{
  "n_layer": 8,
  "bias": "all",
  "tie_embeddings": false,
  "init": "normal",
  "init_std_qkv": 0.0247,
  "init_std_up": 0.0247,
  "lr": 0.0128,
  "lr_mult_o": 0.808,
  "lr_head": 0.00707,
  "warmup_steps": 200,
  "decay_fraction": 1.0,
  "train_tokens": 676900000,
  "steps": 5222
}
MLP neurons of a small language model. Each row is named by its layer, matrix (up: input weights; down: output weights) and neuron, and shows model dimensions 128-383. Each number is 500 + 40 x the weight over its row's rms, rounded and kept within 0 to 999. Numbers have three digits each.
Before each neuron's rows, "fires on" lists the tokens most often at its 100 highest values on Wikipedia text that the model never trained on.

fires on: "\n", "===", " or", " there", " E", "ad"
L3.up642:485484609559490478549450514519480461450537480578503481446518529480504552517520512455478512517488410508484487533441508544555486498466487502495496560432511446486467535491478482368507575554474572457494494509442511435584487472466471510489519599528522546575575476503428499580519448476540458503488509474508564546481503551535515459494514470482501510461522455496419545455513499492521496494490536544506434515448515546540504465568493506550514499542578525473551451485435512522537547476485517610563476481455542545479479465480545516472445519501516518477423482578487411428498537501497517468511537437467505476515500563511566543409506488504509481567487516583510491515465479497467542538531568528464501474476548555491494427575479399527451462518519470508481482444467510505472483481546471
L3.down642:368470528499490460534543575533578513473503434497438482555490472474503544501499488436497439517436548531517493552487490492537503485513493449510490433513499502464478480505479512482448424479514522462581458520583480464532475535540507534474490473458442464400414387510517542499541501574420511498517538503484499549501477480506540478465493536497427498369542503556496480486507523525513476474578498455553421518517488471580567462452502510518433477540516451494500486494470542485441536504500492469487468542504455542501555525506431536524517484448495502536509429377603520471455477509476420440490521495487532494474541502473584524447542535503431500556467541550520475527490558503461478488530483472564402511506473511521504463458522488532508523445492537562499492458556456474490534507505505

fires on: " D", " d", "t", " De", "sk"
L3.up1264:448522474549552497549575554555513493497559526493473510496546533542479478571512455476489478401452476425476471452494493502498494504445456436524501534478490515496418533456539510480474600492511433580482588467578464545410448461534529487505475474459514505626495466415531529456464528544571465490486466444468446574525512529556533453523493500542452475561507472552451497465486508538528403445476490515511489523505522495467518455544552526493548575442522588502447455474436534572507515512487552485519460459461533520509527481444451468512501501488498520470439545490483462543545451497485483516466452484555491449571487432471484550513499525498523474520583493469499477555519518499497440489545524517478462508520536459475541539517546493427456395480517530506527486549487515536459517492461492
L3.down1264:447546574536459426517510520563444564471442500485490454533547601511483455493532447507468442536463522502491530539549479546526576574475526529509475491535462472469486539573541484515526432563456500493499480515510489555538554486495523472541455540421530449510522399479499539508539502482464531508535477475477515477435512474522491479451492565520524524443494455564469487441470554528502543455552502486438407526539393493511477465485482477509478584513451511543448396456515473496497486501553491495457538552483477501517481507530484480491517505460458520486535540310485447503480505480492514544503479546505486570545527510473504546480478453501514449560482430488510583540530509558522464457483514531483503481480440512481504501480416453464522328493601569517539475504530561477513480485526460

fires on: "p", "ic", "t", "ac", "ra"
L3.up1476:551447527570594529529515523501605492440473553448499479563430535530501493549480467490462524502514444534523526491548497519513423498444578476487522518463471491469472462507483452480450477501521501520517448519416474475376484497500485493474466477496489518489481518442507502437488481534542530540452521471425514466530572538486488432444533524526453559626546438556483463530552471578502500573467504462465554478485540580455507464493523520480557504481504526455477543498482496471530460525452552504491536548508565484462486495474573479531408551465467449556533466501534490523507505511473443451541450524515531506514493492504378532531515465524511479510521506532500519487544417562525519557571499543496498483494544537512478488518489511543535484505531494494486515517449539514552601498507537
L3.down1476:518474485495583544467491538512432451421504476519525495436508505431489452515559526510497535480524434519579452545508528518517439452457516560568563574475511534606488511573460467483477562544541488512464527512505392504492542484507531456481548453454478558476504559496512539495528490455464469494547504524517523508591517557470531505539546492461484514476493561469478562506507487562500557542527510455486521493508439493491471465536507516457519518502591470546531479466576480475501514502521536531472469444539482492537489555428559533480473546513493492535485514569472568481512504537539449457459499453482473527388483448499477516624464487498517513496552526501535524419520481574539442470552518510484485511493487426520486468469531459537444487477497515561565528501513555446519512556538547

fires on: "om", " Min", "am", "em", ";"
L3.up514:428554514473471492417494453456582468494481483465528465522477495510533581517544507477504444429440506545430487472487513449536514528506518525510496510455441434521520523480474508427516513482500500529495503515510455477510483546545470454453388520522487484513479560430576499474545453545583498509496544523562496507512504594474538515497509498539506466489561462588551482467579538544457503561502477478501475510517532461474512503455515546385502512569505509457463486490495576479522470414526439504483478468502483461461474445506443441473486578447448504485430512510482523550428419562460569509549526482535561566506481541463523602447553475469449540436509436481421538443483475472521484439496545488534488506477445485544502454500526503436511538475559570426534519553482533514565481551543475
L3.down514:457486483430451404502567542516564427436516442473485484559474543454502424517500496530518483454468438487441434517511553457491481540529468527528481537465472444464568495509564528442462491471561489547517502494506495384425556516547480421476484539487510502526517477558532560556512511511562559498509528522568456568552486440481510553489529452554495543444518550488465498498520530542462504494469527476457461479470572476461495602474462436441482537617473537542515544495496491503518487501571477497473490455502414515530433580457535477453505518472506479587445547525516542508492500506463511525584493473512482570481481504531559521502430533576466452451519564506459456503412546516494488500523487477432461459519525452476537475580494497488477426502528574482512476512522472440480492548513456

fires on: "\n", "===", " for", " For", " won", " reception"
L3.up620:494522530469461553476558448503529508509503549513556490449541485476534536531477466509495506529473463536462482433480462530520493530475508502565434486510500506564499400509551462493512522481512403554523473541462403491498508522485510504454549492554555466511507463626546475514520519541589457522521505535513505558444443455444480493484446461560505478468509503503507492496507495517486394442440498502428507498486474419478456495530468461522488553563494492538492457559457432496580495572490531495510503512430489470463550515531514525483482528472517531483528540572465530486553575495452465457464585499442443475451529476454445425505491463532540403529461468494515457468438513527501445495492574501513514554527438539514537521571546429574517531462565462509370481555541451528482578523483448
L3.down620:473476464534513484473578511483521433550502472508441460502571490459555484482383537492490572481536496496522476564500506501494617416509470483531476516527473463453431490471500516495509479536480536476551486493539531518488530468363472519505481514450545536437524488525512478524505483555581545410509533573536459521466557495445478398479395484459511532498494535449411485529481563505403526466512469525468418539495514507429505449461508541489503466489494555533464504547534570482486483476492505505449567466559586508525546493568506447499476451469490506542425505445539505535487454492474447532508560512468543530521574448492439513500476505527493506474586445483515550575496513513519490462530509478448470486506582483539496452500526510523493452480497568441560534468524529529500495513522524

fires on: " |", "t"
L3.up753:501569475457463553469539481504430444502577553507511586489456481455508492532491564531518439497468505494552508562554501526496498530437568520495483530492487582568529521535455536472462511432522485497465482615490449490478488498460448504509500464480552538536501457499501479460549437522491472544548566449502523510459428481487521471547494450467479498559529483521435450514527516456473542512508392460486498570483487475491478490565425465489490489523446552489432441546493552509498475511527495536555491573544514481568512471482468480570524500472480496533440541512511381484463444515473565480534511572527435520487417552502481536444413485490508470542536576481519517431481467548526513472539500468465495452546531450473470499517499514441535566510610492557521473526431480575551499530533488
L3.down753:574541587548597471534539472552478492475505480440480477498521462504474522459443470563457496427526503502462535469539489557515492415517566450518498476494473447617436522436477513511517445472544465481570527439574469490502497432471453477527461520444486475500491475454467481530510498488584403470519547481512485433546517445552527561546476491505430478464497505502499459529515465503495431492495499510481474431461551483499486521548465453471519503514455461549499488502505430570450525573534527433499590509482453523538535507473518481503497462486525514490541513487403503482528487481508553521483474489442504464569482493482538488555481478521521543574492588512496590515487436455477481431481459538462504525535492548482596514488511485427514439498500600519532471502458498569615480561411515

fires on: "n", "t", "N", "p", "z", "k"
L3.up56:441422513462586479601483472492506435537475501461544474519438508514521591538465494409508470551451483460486529498481451544521583536539483500420453518489450514473523461538506462540454450544462522556472515480504507473504524456467494450574586524533565463519540455495498561452514429534573495526461543429448451480488492568449495452442524462500534520504516507481589445493476514492534453480483498549469495512516503508441473493521571493433487498493546485557513462432486469532528488537510541492531508497477490493517545499490454485507522577434483485439478405488502475414488527484465465497486469457519517507440532508504501508498492517519534530483542494513433520543451507574532528571560535546483487552534577568463470522567522516485544443512458511573521455538535520519469473529476461
L3.down56:510527534530509502505539521520524476572506551447564514530481498478458521502504373456543474456508524516507430553550504506501457528524480490470570537585439552464501582483478527474447480524528519466456488451486491463461498453511483503564595537450535529464530515542527518530450532525462452532446490514435501502570442474499585458490557460550498459432527520543509491501523457559574523471522505500519453499524450491558543480510497471535396444545461483458538419519557544466460530463500480460439513502504534522485527507502585543472483469521447541566607514388502399481544508499527498545572501498382505532594463552455426462457517507528519540487497487471480525472556514471544487392530479452506429448569514462495463457486487524488471454452501515500415562482467437525466505514506534

fires on: " |", ":", " there", " Beh"
L3.up1005:529485529459445472465514456529479490496431519433527484492425533482476497453514477483523572440458497516491517553510474517470534482463496522506522550490506506436404453571463483573497547538523445495469472468530462550535453478468560462552526469536487535459497523579526512516530452466563439508472478487583501502541478512509511484506538481456494467434442531508580497502448585490494455460486582483465514495458458442599495556507436492415540472530459531477497412437537519471474481519495441498495444456458483496451529468523542427501483573505474522470546541524500469531587522550555497508494481490516585465450528559487486487474509517499457497503501420543561528502474513443521496528583525498461497535530551506581507486540433499580467507577519451521526503513512479453593480464541459
L3.down1005:477506514559503532577513478495492545497498534529479451510526491464477515417466498540496537515492492535476427458483456489516486495486503456521443481501497549501418571515524542525479508479528489501467538504519470508559513516527529496581533604506491455524382459521478465589487510473502602521509478436516588540513462485507586390567491402435524483506467545478492474474535471502581486517531428478437486542549441506509508502523465437480468503511469533503387454490526488538526448449546536459498519525468509549444461541522528443490445465507521521459418464432473448444462489482492493507400502540428571476492499497471537557454464506457444486513529523438520428449572434520474527478497527487504455558549493548518495537526512536542541468534396595523500500492462491547538519497517508

fires on: "-", " |"
L3.up1084:525471554454435503500459565493505532477539466449501517552542484486462503491578461552490533483461475485441562465535517493525440511474573520581469462518477468431469555431427423535486507479536446456558539491504451569527467508546611478530490551490416517457434521556533539480422473551516519561601468484507437462476539541594489495485549542440501466446480467523445525459490432540449501478553448519477445503520589487527463495490495437545581534411545519506496471500506475528511458429535535525524502516468542516545582524542450437535526482460518506489418536458473494532542569497498499465493565396431485501505528585506494483512503547506509508442541519485518498485504505544534456484485515558514462564507586548593525586493470480519541447472332426483509563513473618496512548524602524
L3.down1084:462463451550461560583472502451487543457464495450533495451491508553474504504486522535506545411542495542476458506494456511457479506524521504425516471508486489518551467579448508523538512570448508516500537483442537453484548544472447548447494434438501512458505484451523464498590484467494528509501463552528611500471495453496491467503483460393555559534404509466474412486504495493502488478503445499525494538536442532536491494512505543538474484483501563530547566488584537471494497490469524488461484490554458556518480597536504452470482442466494500562553476503541450555499540490511519504564566504518478533526497481496563475454495497469529477568512491513462429439465554483494576507491552541512455496520546541476462462410521519533456468462604522421519490489559459504505494473482500

fires on: ";", "-", " then", "|", " up", " later"
L3.up589:509444584429488466535487543508533530513554535528467457483528591528467502493569481455453469469463511483521456490430404469492508429534524532494459512467451450457442488486476493507511459464400531441485490495493496511490542517460546607489466422492433495509473466478491537490525486524499533539558479547499503499546511564518542519536538490488478500462447530506443454478518552481511565542493505547509592534493492500562564533488491527521438510478375504510529514518434494556505536537545502512478477518549559439535520479502506509521486548496480454524497522566557528456497589494513497420422535496509426516439547577494503477474468525455494511460520442484436605553512506511506487432581432492546494545513532510494510493397516484539486574439444470537496549545494464482600487488388458
L3.down589:505488479471490508493560529495525466555579517475529465533468514525562491496500485535449529511464455491447473541478489522492547469499520464538568504553499562548431522517575471455439521463573490457543492455542529460487384435514549472428465486517465510515502485555521493517540518436528550478508512516528497511513532491499436488407452468506488470524542494464500435463455530526484501500483485445544468502510488509536530466494416492488445531445513519535409466551500534520515449463458487585519494527554570491552484615436512526478462532496445439471498479559499505561462503479492504507493531474461520523478539484554505532431531420436482545494482485527515573530431459571524451588497508507495497547457449438430455497506493505502450525508462517486520537472443509480451533529378536

fires on: " |", " at", "-", ";", "ounds"
L3.up1102:570577513484519472489509511556505517494531503509467450524525435498471522465501514561521521472496495419522543534487539486452588499507542464487574497575454464526570549457475466530507487532511537465545533521477529407545495516511502488519536539407510557451419475485506534488499494496501525501402530487533499507569604498470573488458539489466537463496498476515364501491424502462480552490480486497472513540461500444498520475488446464388539514500486492437464418470534494436495502546531536514523495525497490553528477515585567479498496486515483474519373522499484491467475477486446544517531478516517501484490510461441461438542486522493501550530549479502481495496456377486569537464477497564476468478491472518562474434438455485592501412493500497512528507545577507504508458445533470
L3.down1102:556450495492531528546510479491552496523499525518489575474511403506473430539492512480512492498473419558466457509482623481478464471562572480482494534551496506509460539487484608522475489470545517496528488498514504517498515504455463535484478451530462429481534553451511498592492524480571492479537552463465522524400527486545469427486578494556532614478539510513496497492545515466490471473518407501501476483608437543461459523544478480539523510513443525492555439490539517480480417488477518505482520485490493392596493514510511524555530559471464559469499485559541455541473476500501451521449490516493547491533442474531502467560472466560525457520442467580423475463505535463505481523537490473520503450521511532511538477546507483535510423496535520479509481500495494547536484502495437

fires on: " (", "("
L3.up101:416553498486423485419542448515556539468528471513548482511537516508515447511424540457505441496564493494498464525473475464522480484543548493589461515470428434519611472509428535443571473408561448450480502486478509490569496520528492542497472444535502414522511511552527474462463559456537505511514549571510504478467428432473570600550497521469515527524490490490502461492544479533448507515430563509504627496464422575521505513528458441586422502520524573479516466442466553503475520458474588469525493518499542534548462517583447462467518492513472470396512521497447491464551470487503522493482451515446518513563556447553430482480497485496485540508540457530523456483532479489512541491480513515528521551523422473479455475511545477499518478481544486486490475537525471535525461433474478
L3.down101:323510425489425537519521488459481474462480520476519493486504516462522532462437486538525459518541519437547551499471560581494508469522477529479557577507444523529604449413408518475498444487511544460555490474422465439530474484516524533504486516542575426442542497538508490432508493478511447455526471508514471537523484534523517554499491478509450529454536441505449538499519506510469472487467540542516441520533511553514491491508465457501507503520483582454499512573527508523394466449489457501482470532521564525510525407562529435479572485498469474490520584364473470435465524506540527444528458516466427566501529510563497523480491468501470477545546526506458493518578498449476526460512415536554478518513440492462478473490487540486516438500520532492502497511456489504489463468487508

fires on: " t", "t", " or", "us", " Sil"
L3.up586:486450513517505430507543483507546507481548469480466531504549521519517492516530513552493512502467542514525529534471499500507477444486553477463543492416532460511424502488490447420457502480528525519464578468460432456524527497483624480458538479598540444535548473456576464502525614489456434442579500510495482503513523502523520564522518422517434542498502487557482484429486530518511514526450485481498417469572467566465547482461550474464515460556553469541528438564463460554557485517478498549490502481464491527467495500502461560498505576577491488485428545498585432501455549512550530430537484500480478434462454526469510479491494523516485487514419542495595526473510515486510505526509486490559571449503540531521518451496533509514432482471535533471477492481592534548451478427507512
L3.down586:450539507489521407489577476529493511413486514546450587524452528455549527476450484505505465513478430500500470533503471505503535471481514463447513537473439420507542535419504515461524494487483572559548526419550392473513523466492484483501503459506495550527455487473557465498481515581495479454507557479441509509473544440539450482485506487504463466501498526514489499521501482527488562498508409517485477494542494467511553445477451492476468459567489459495571538608496405514524501471480491491479493453400456480483576498510553465501559548539485567467420546535508536551461527567479525474573526532445504465446500499498490479523468572548532484509436478510535495486482448486430541491531531480555512436458464559583452476432538478423523452485542453454507555486525485480465528506518467

fires on: " |", " on", ":", ",", " at", "B"
L3.up1452:541466525452464407462475429491499557485467437470496520460550442579514500484416490502388514403526542515513567476512594500534464475494536538539484535449497468538537412507443520563508482545552517507458485493483493477562505431483494464485487554507461476500506520517430486441507543457440532488483499594593444564453488541498543548468506501454512442457495461550497493475539549559553477409491508486496531516589519504529523532481414493501577439537490515501444494435490473466549516502482502475469454469558552551557512487481502433496523495522547541465476478488492464546519459572509526445467508495500518513515490428555529593474522575504412530517454428512523472490556443526486560550521508484505490543523528479525518498468475502464419528452542437536455495567558535529476450548569448
L3.down1452:514487515554484523530529547524471558511483501498423507460497459548515536545545535512540455541508527589449441488436519512506529530524463438517510471627460446482469506537530452537631515475452557416443506500530510512529538557532547392525462522465510532493516476446471558489509549535533558501464491527502559518472448568578477498517531442518514514497544556515477537559510483476432540472554472467500508418497455439494491502514533522498430499515504529533517515382530481471557493494513511463481540482520509512535495540489482499474464530485505496553560545469512444416483494427457530463479452516532518515482408456542488502511510555444513506513441464499408572541442513474539456498583539468528502541452496583482484515548615574540385479501522555454489516499458523499493498514523446

fires on: "ie", "y", "in", "le", "i", " Ryan"
L3.up1310:417515552471486514477504532563479472525448506506530513542522488467544457493534522533457519516453521535487564465493523559511496507538453505459525487542497540418508529550522507456548489446533490477499488549504458514549435507519477462480529485494585443510451442503454478509492521437599558534486479501530447467473493468489604518538478479562503459455504465513499536514447585564535489471465454543487505489450478509500485521491439526503551467498538518429487533614405500499544565521486574473480502418466421476478473513485571523513526508564484503506457409499537532506539490589483483534533521506492462488409508523465470493530472493463580475472484490506476532444459538592513484515524521453608477544529476479526565467497552504504502456509462494515514510560533584480529545446502487
L3.down1310:474459551438456477498382510441489456527462526459458533531506494480519412507515496532504517586450495508539457495526516466526608545500435468482502453507507440493513533457478557543454435463512542463484449543574439521472522521552460548432511519438520455490522536481494490496520554501501490529464518419483497532433421501473619481591471477496449495440505513458473506487474497473556510482491480581514513512524509531486474543553496489519533470514459453483525507506480473534478475460539556445407488577514533501475512496528520463513528486534525518453509543447561445499458480485444412500514478593505446482438574540445465565564514457534536466471472467517507548518521535583508516511517467461490445540497541496593553450457572516511568475491502469517508551498534491556485503426494418

fires on: " r", " No", " Total", " l", "ry", "gh"
L3.up1323:530532447479485491536528476453464496527527465595476515467441529552503530455493489425546444445491470518479481508427518590496489493514478449522495440401509486533574496484516498522460560497539446484541486499466458506500471470527568479554563558528585434481553463594453479492468458535484538494496454498571453521480528498500519490507525491469521520487486469511482472524453567511512540504519543542590516476520560484499567554486529475508513528525459492560445452458483448517497603513449471554460435529551528432549530490551494545517504509460501567492538423537476497513590567517555457560428433489511497435528508442436540453581426442565494460411517525511463491470496546481501437531528521429542545521473480524529571513500509481470564494520470489476519496570495509555542496417452539
L3.down1323:499540496551476480527511458503438609454479499469480485484483522492504461407510543509482504496559503523504528501490484479522407536501472507436545472528458484485569550516533498479542552485553494466499522492423550495489539517460525517484505524508529485477447528516524543601525495491510449540463449469488521489504536582413499434506549603549531478530573455510475600541482526466423545510524529416458472569472523546497441494453487492497453459457524487526497516500471471412422513424552502638465525510452470521532531526519543515518455508507470465526442521598545475514521529534517462527503483466460570525435519497464561432492525532503465546514496464439564502507515490470559477448396493511565433570476503439467459485523497567455544483542585568470486531532471460460499523471531508

fires on: " of", " Party", "==", "mer", " that", "out"
L3.up277:515490467541430486464493575551534500515461458568488566524513508533454523474573504497516500433433493516581531509514526464517456595470510526460488468532511545475496483514480466421480536608462421487485462536533489472511529493448414427600557508565520505503520471490561535414494523518444495527438465524528512557570513522503471484526540511561479501511519496474516527482452498474529569557530556518529425488517565583425484491473499453582539491429484508501499486516511490511433558513552580479508536512437469534490495522517460516562556526447500454510498475488523507542472511539461386455450550512514412444486466547558503523497579498501512488499481501518499500552453494574499477553523470487539569477514451496536561455452462466584516506493486560535438518498431492477581511504575462
L3.down277:482511525491548528522518446474508524447521489524512467488565496380574485530485488451505495533528507480492586448499475576482645437515477456518525510473515510482520495502482524507471453439527564488545510471501479509503509482523553522481458519502495473470528493448450488513591552526479515492472516466518514446545451503520474516442489482488530506455518512483534489478522565505506545435426480451461606504450459475586477551539516476482502580577482502505501523514492488528495513471524416506452441506531508481506513469515589516482466477455526497478524518315530494503524534459538587517538504505521524552458508446437453435475478540505488527518517528487497547483544528498462509443492457524554376515586480563411492480532504479437497509532480469496512441461545493540475493471423497

fires on: ".", "st", " (", " St", "St", " The"
L3.up376:464492501429510518489495443443534564519513552481412493481488490471538514415523516493467468468438517446528557510546495450467493529504588569539426448480474484477545482498506528487485480496522479516512531538560438498475523534489502500479499513544500458529430489563533442497440478482501422439520478469502504464489493494532497475531495520521469503543481581523531492451522508553521498500416506485523441537520513526507513507530514497466525472521522524463515382457510547504475487483551506465491478481542480521520522489523485403507539596505459557493491477481491524500508391543403583561492472523508526457473514569655468474508531476495540521550581493535553571432479547546478511473448475495576530445513489491456385490486510477505484490505495516531535476564474427473454514464490461
L3.down376:499501508518518450589511492482474508495528480517463497517379419493551463529534478525519464492509522500547538545549502533482586495483489468490491541475451501541476542506518472505484503524564480521475517606487553493562488463554521522555469487480602523563517403478519523498461499486494502408511521492549501498481514553480514499403448517501494495562554479534512467466453487493452539482423505475435512500428561484538460486480487452504486536484429469457493354479445568506496474427526450467530518464535547590513464509514451482476577441427468477480486525543525493510446493572471396561439520510513510495481506486546487396522577526507551511490542518505493458510453541594504441516558517556462561521483494411508478433472463522560436511504430458525461496494567590497493504486527523

fires on: " cm", " years", " much", "″", " little"
L3.up1010:471457414489511517494456510513560541468497479486535505534496567533485553455438465480552471513499481512431546505449481554534485512446532429488469490413526450523507405532553507489471566511476585520519468472524487480553513515451388457527521457537489470530592479515430455484491547437482517516504519494529520530557536494513509502523487560529459509488499535490538482508512502504528554536516442455570510479526500548518481488517492478463520461531494414473500500501450474491483476456513510527430626530514442515517500494491557537509468475406515488494469517501420494544526465492543535517505537511531521438483565468551466486481409508541522428521488484541501486517473525512517443499473442519439515484534554527627533500541508518415558472528502485523411451495484511525571455504433486
L3.down1010:505549513481513497550441510521482536440477480456531484485499445527476477394468489495514484498431485498530427425483525546508537464461560526494535513591496454570470520537500480537515604498422484508490523511490508436463547442462503521437508565476509485486488478507467517540503479451496525478477546557463506484491460495406523491472507525504455482546473472483573492521542485497569598533495476462505584473564543562510545598495544453419532492465489495513522487476456489568518495430468499510541531522504522486532431581514485493487463537450492495568387518561443481436459548535560460480472476483528520580490511435452537480555460522514477486489585500561438473574444469455586521462450491511539522496464521473497511500492542534478623499481532445508481479507432475456524496513507527

fires on: "b", "B", "am", "st", "g", " b"
L3.up947:458509505490537487486529467489491466516563535444469459530610490498515554440483468530461408421541532505502505510482557509462461525487532485592397470483467502428461556479543555482505410502552449516465457501494482452462472512514451484504513526509561538570470465539513528472519478483484470492486495517438507505515407509472406487497496534544443463500535531443498540487513518544499515488507516498483479473478511608436508536516532477509567467521494506462540514520465472544462514470504573463513557558507510495523555507468467481450537493547497413546490482507478506493465423483513455536429476522525469447585433517512558455490484570499529504474451507477453447516522527494515524475536566446527477517454573513516470483469519501535472512472462535544401498554570517554456501425516516
L3.down947:460572521453507477501475492589478467547416495507503487508490542482549519380512497492501531476510459494492476538465555493474494481505483479511485508453575527555483580447530499508434514458503489435482443529535460520541496484500517523520487584484469489548460503491503467341587558445554511486574465484453478436499470477499473464511528482489427423536543541529542533520559566435497464517510494493509493452498498514527456477480535541491503502571581478435460538502464473517514472456528537438479575563549530535604540521462557520561517469495486572509440514558519498432496474563479491517506478495520517484511454515520485486517502539465592505466494566483447530517480508547558482436476565524451557452433523486476478481513554455532513505509520543524512540470493491587490514500546508

fires on: "-", " while", " when", " included", "|", " were"
L3.up983:553544602544500524507520507552545491490477527509551464529513510463515529452487485433542494483493496542553530546475527526559481549503558494504511488496484474554541518440532492491508497439436575484535449492553531464458422531507508475457521442494494490497495537440486463487456414575506483516472495521542501501491544508495532529482555465470533523562547473572476443473431480499498569500547520470519514523478496516513569546507496495531548441474393520448464428543445428490524584464531494464517470479558480529526449515483437473458529510493535446468538469517515490443430475569519478519432482561543468531466469490463430393438531510441424449544513471475458481499581463509459496522524535498520568510547563507500491442507504514460460481482618480506483558567514437512463476578516515
L3.down983:469476436487533539468564498483501486422447440544506518472543449515548552461540545556513510424567451533474548535484453427477571437531439509531535503487470503467482516480514523481481528445489446505524464547418496513507479588517468487440546565549431542537526509485469424533522513491481541502467505545485517504543485559525498527478506444455504502494513454513494508496500463494535562466514514453543397489489472498479536435506499505453475526467499533523540491555496456563548486486518585420521501464475519452502554509564525486509526445505461521560481546398519443480450570571505472482481512444465475431557436500531439622489512492464577549472422518560500448545480496476507465528602537550488575482492444550600477467490510526548542524394476502517434470519501545496427521540535531

fires on: "-", " major", "d", "l", "p"
L3.up1228:495520479393505516487509543526464506450453555515510494445490520542424532508569493593558509498520532535544463491523478522569513510484546509495503444493578573486535512519444506518516499513538563474442449443492539607457489526494547484526517500505458490506498545474457497505474500561483466509448550465472496524457463515511488436458459461509466509541521473510578478516486503559489555527499484499528499469574523547467490482486455524478546544499517475527520474521534505497555515562473503556528495447507475480535536479502484478515550546446438503528515527476447589506557443455509505443501507401483445440484504438464485369489494568493579517492525471540529483480509544518445588549502437574496491449451471519509516499487468491511497509479484542529524481511439510476452507492455426
L3.down1228:474554548490540502531506495537449493457431475456504548456510526452530547511426509496513519454461478466518536494507560473524489512439513496469481513533496488502465591482485524574491412532489512467469555430508489505522528499466475501501507534499457465470478497472486494506423574484491492498442446404445401459447470466498429464483508472532512556496489463564556511488534527474503511510521568479488467463519512490522487509402492469539514510513505495574458511562563503492526522509496517482543458521542472521468468423504542487528545477487494481505564486361541468442482471480473569475466461535409474451509510534496506526487530545462483594482466479511527540499517473507547549490428511501473485526506525557551575497569494582549464454503536517510496469450551562502555450519555513

fires on: " A", ":", " Ph", " Fl", " C"
L3.up990:539461454479465468483473515500518606516439514508482498460436443523518527474440492508410479518481522507496499530523549571453447493500595520476466468478463580470421445496467465417515490492517512522474456434569486534498452495438504485495524480408582435544507517529478494429425460552493520543553453500525555423517396478533532479461486474446513455406516483519428539471516556465475538525524529494498462501464504512603536515541501511531500555502505493526515450515510537516510494555470482476463566546510469476520463521501460477463571527493505488584561543505494518494496547556542592506487556563463479468495505529504489533522477479465433539484516487473487522530524534508542543531542529555544472485481458561446520510496486564502546467517492488502456542412518544439513522470468529
L3.down990:515580505558479466485510481449525487527495525477541496497446448505588551482461523486480481544473427532460504520492535459553457428444515467498508514538505460549457497530501535483499503524491513502426494536504461523528512457557508469513533457461472530509464548600482571525530494530441483544464448483498457534482545517594457504482476475516525604517534552514549513471631451480465506505508463587457510538541504484522493473527500475501473518513507442571466511516495476604413487567482428476412509566502550461477479489510472541485557489515501593493487468400569494488499476516529408423460475497499452570485500508487383476496543545521515469492474494477471566473488464481456359505495471538542459512535525447508503532523537508418522356526462417516544585555453508510522469483525461

fires on: " |", " in", " located", " Park", ";", " home"
L3.up530:564567482516503516485514534551443541523558492537516531489493452479427532511493481573564394439551504471437445587515518504536458515528537465552511524517480509594539469513559497553554369446526506446516524529549459438552529514516467507432490546450528575496394510460460495501490518461485501558491550406521400519519517459478484519487546500458502495479583456490462551463510507503454515433489499471511583488416466503462519526492455496433526552489504504524374537493419424526474498432542523505518547499492484512518576486492547508455458532461520442458505529507471528462459483514449478488527488520555486556483471510536559499510551524511502447479513509507540455520486498474568507489531504536510515466523548525588424520421520579466505474427506473560499500576506548515434434514501495
L3.down530:407405521502507485455516497477482484530498532475430464471470543471504491540509525453444611537539532505474470442461475417512505493531469474494474485460428532487412522547522478484444545538434503596473525527462587516486531559494494457547522517522504482458521460504582504512496490537527435441419483534484556490488483518560470479498447457549491511538449589530488443528520507463571420490467490517555458527587479552541512448542581532555549495514526556514561476514504537547596544572526491512485432542463562456548440495456559450562515399590465538494529466449509475513464482472525500515474475500544488513455477517464440556477457543502539512522464493548482509517556500458503449486449508506532535507482464504490484505533471502533454508479480514444488475493456467428550528493496499

fires on: "-", " death", " died", "ard", "son", " success"
L3.up752:558535482458526542494442516476567538454449458470460461461495486500502440495508538505531527475470490536464607431559539495427506481479501495583442579581453516408443500513521485465517533465491443500496524468506535526444549509512410450462437493522536439476478471489460442510488450453481493483516472512544532498517468490498490575504497523548430513520482541523509496419441452532540452568498411511567540511493509564534512544493473487501533469492528478474535491553507445555422514470506511495486490521497434546565530467481465503449528543447514464526487468453530512550547505529458493457470468557442501419439584537510524443568547526474508510460522407552496492445612583534558475511475477482437480527545520548480482501465489496538460487560526529513480564546584526505585571466430569
L3.down752:463458572582477524530569509504481551538479445567521479492503522473556562540356503515529535487499525493546445397544479493572539461490495464473515453507523478540506418463433531524547457490537595450509474453517492562523454478567480526547559530449499508548481474540491524482458496550478509499498473487508574515506532489551415475483558476471463521536497449545508512515467472497482498521558529486503482497538500472462491496579608477505441542513471437482473464530456532568542524554500482496480451498446490472367515483541564471557509484465556457542532455540478457490458570498501513471431480463506520528505484440504485479531459548586504509491512609557485543504429448439483593492518525499509481493531481530534526480505529524383497544481491510520519441430512477513481563536538443